config = dict(
    n_layer=8,
    d_model=576,
    n_head=9,
    n_kv_head=9,
    head_dim=64,
    d_mlp=2304,
    vocab_size=50257,
    activation='squared_relu',
    norm='rmsnorm',
    norm_place='pre',
    norm_eps=1e-05,
    positions='rope',
    rope_base=10000.0,
    rope_fraction=1.0,
    qk_norm=True,
    attn_scale=0.129,
    bias='none',
    tie_embeddings=False,
    parallel_block=False,
    extras=['capped logits'],
    init='uniform',
    init_std_qkv=0.02,
    init_std_o=0.0,
    init_std_up=0.02,
    init_std_down=0.0,
    optimizer='adamw',
    lr=0.000924,
    beta1=0.9,
    beta2=0.98,
    weight_decay=0.058,
    lr_head=0.00428,
    grad_clip=1.0,
    warmup_steps=205,
    schedule='wsd',
    decay_fraction=0.875,
    decay_shape='linear',
    final_lr_fraction=0.05,
    batch_tokens=65536,
    seq_len=1024,
    doc_mask=True,
    train_tokens=730200000,
    steps=11142,
    dataset='wikipedia_en',
)
MLP neurons of a small language model. Each row is named by its layer, matrix (up: input weights) and neuron, and shows model dimensions 480-575. Each number is 128 + 24 x the weight over its row's rms, rounded and kept within 0 to 255. Numbers have three digits each.
After each neuron's rows, "fires in" lists the words (lower case) most often at its 100 highest values on Wikipedia text that the model never trained on.

L2.up368:157086104154140157099125133080119147161163155140089121132057134184140107148127114147159129134126136101093136148139098162166101107123167132159115133156135136119153167140138115138137115112143090190112150161122118146122141112094145146066118134136142151080118165080125112167121161100137119106
fires in: "state", "district", "national", "federal", "department", "city"

L2.up2208:103151128126115133104104138151113121094159124094119082163177107120161110177119169066136124121115151122103110114131105108081125104131131066162098090102153155114176115133168125147106103112103154131138114142123125134122125091109128124125149125115114111137105102104151148155102178115137109106
fires in: "who", "decided"

L2.up1087:109106156119121156155122169113158135151148135168153080127098108152109141191088164087150052126089150123173150147103119101112169110137118125185113094138080142165144096121138142146087116122119153122119183123078086142124142190105124188137136108161130154118159107111140103143107148132165154101
fires in: "world", "uganda", "s", "underworld"

L2.up697:146139097161148090141137108105112122160139143125143100116109128121092118124138114125122092131120079152151137161137073117105141077104118131131108133152137160111127100110159107137099132146080138123094135157111137149166161144114093150108126123146075159109143149119121152147081157127108143119
fires in: "one", "a", "another"

L2.up1687:155110104097115122083121150108116154146170109097115111125141107162097159164114134091123127083148096153115118100133122143098156109100152140132140127101144096067081115189153109156131142116109147131144111165138160119125117138125167106076110103136147139120115122141137127144135124118144103094
fires in: "by", "through", "via", "label", "on"

L2.up2000:125122133083112174126137132105135075115168144141148135150115158149125136127105087133152093161105109172143118176090131136130121086147066115080151077139112092115087117145164130166135137124152127093168158111146138169134124114142145123157169124156109177094167099125111124115130150121143106132
fires in: "may", "august", "july", "february", "december"

L2.up850:120111106076096091129117150110163160131103158080139080167157184111141132091127115112088089113108113163108156142131099123131132081126157110148166127127127140155176104133161096102128107132124124118126119088134088121117192166145148174093101165129097124133173109142118104108145115141160129113
fires in: "won", "lost", "winning", "win", "0", "wins"

L2.up2199:111093121131104115131138136143075127131102127088085130152125137148122114092159078141121112130157133096087131086174122115158148098122102122089128131127173160114187138115134117142113141107113122123166115116112091147133135121108139133153122142153126118134127149141152180139136107113125128137
fires in: "with", "withdrew"

L2.up951:117095109161114102100104165127093100122125143117133102142100161134130105150147097108136102135137148125121087132169107132109129111158128165121136171134107111081148101122149162149124115144163129118110116101116112132107146146155106137142123147174147129168137116135075118142115112148128160078
fires in: "about", "by", "a", "approximately"

L2.up722:139081107162094127123148129149179178125114181105101159116076142119128169134128120108149118118135133104079097143133161143104075146109113140116116128129095143098152158094116106144157096124089118192103151108148102156155153165112105135128133108124135147129143139108144127132120132137110160155
fires in: "democratic", "republican", "labour", "black", "southern"

L2.up1236:129117099107161133100152174128132150157118156096116148126121120138081173109146110088146153141205092141143103120173109137119131139150117116120089151149166140115115133109140171109140114110131151133118155131078107118136149122129130161110135147153094143121167087131128177115120142163137149182
fires in: "grand", "big", "grandview", "old"

L2.up355:151110150108113098158107155117077107109136137136127150103133099159134174132151124094164118119115154119153146120146124132118135085141142118150137134099126104128127100111114120148129129105148162113157130120106125128151168090107126122115169106116141148169139117145109110132145104113123152118
fires in: "left", "out", "back", "head", "post", "covered"

L2.up1409:119111146138092084120170090100143146130159183104117098186109146130115124169141095114086126120097150140131161108104102142150115131100165137138082098132162098116116133126163082101136120137127125110082143141145141111125152140111138124130095143157112120123152122127096157110089135110118181116
fires in: "same", "one", "added", "similar", "more", "such"

L2.up1872:145152126109107137154133135126129099143116117121160108131111119156113108136154122125120073149119123098136134140155156175181127103107115140116102108160156099151134093147184142131135112124142129117163169164151117127136118125162127139109149125128092141103127082110106151130147101097094130114
fires in: "s", "i", "is", "ve", "emreli"

L2.up726:156109114157105152154121146123139118098148094103145145116091211153092114179152114135141162124107114131162110158148159147121116140087107161135105088110166088134148112123133171118103126152164108149167125123128166081135119166115119109131168140148085124126140151126142161180116145084080121128
fires in: "him", "it", "them", "himself", "itself"

L2.up1735:142096121128126147157172161110184101116124134106175096103160115135118134142107123120149141101168087097110153132170142161114100147112133107149147102114151092166132144082134115124087122156097108166137145099133120113167107143120100154146109128155110117113135148134165138135117109160132130141
fires in: "cola", "coleraine", "record", "978", "or", "and"

L2.up771:136145095117109088107108121109141101144152137069146116153146130167129120149108120089165108152119163132066139066148104131123135127117130107154150101114135142157149147163120098146170099164120124134075135119105106062109166090064147133097147125185086138126148104146129109120099150139105125105
fires in: "volleyball", "skiing", "fivb", "athletics", "s", "football"

L2.up2031:136122106173121138116130139103170117158139150049117110189118138121118104142061123106089135106138160076099106129145124161155126111127143177104129106123164146123152112157158097145118100170144143152157116132125176132161135124130115093134053132112168116144146142134124109150146102079124117118
fires in: "league", "championship", "group", "division", "put", "class"

L2.up2118:137128147135166127136086126093182148150170096150114136147141173110146128090169119159145119148122101146132081114109151133127144123116098116162145151117174111064103104137153091171145120107102142135102144124139128115135146186136110118140159164152094162054163135121145171131134134103133138092
fires in: "american", "southern", "canadian", "san", "super", "swissquote"

L2.up755:135136087152094099076126142107112060141150131142153137094089122144115143173166121077130134175134132132159150144118118095119131121143138128132109092114146105175140130108125159167130124135122162120125162124124143161095164143107097170158147111122134177119144081124139128164092116137107121088
fires in: "party", "university", "association", "institute", "union", "congress"

L2.up694:154125126135060156094138148117084089158136135085173085169112089140086170117128114118131062087133119170115115107150099084102169117132116137182129101095133135145132102153122114134109107107130152141123144126135147132089201094114114083120115119139123104108121085145126151139144140127123141087
fires in: "also", "later", "former", "group", "union", "alternative"

L2.up853:163107152131110117104143120126109078139147142107157108108118085164120163121088132098150137153131115128107155113119112114120159096095107092133129127121143091101099130131133105169097110138109159131113125125146100124076159145091127099121105136173109112155172145123174163132098105124136134135
fires in: "and", "most", "these", "all", "or"

L2.up2211:105116128154107150122148148124157152132132095107116114168094095149181153169118100127162094117117121126123101166108145155049111139115104150119154103144126156139085137110144114109114095124123168123143112123128152137142172132107149115145129111128136137109142112111141132143147132082141095129
fires in: "2", "5", "8", "1", "9", "7"

L2.up1745:125082200123081096100173132114106145145117148088160167114112154122098113150142130119152103148132098114082118122139113109116145152146148128142162110108137159120150145132128147154117061118129139110108114119124144099113139139127104111130114123133152110179139144172117089176114128086123148124
fires in: "or"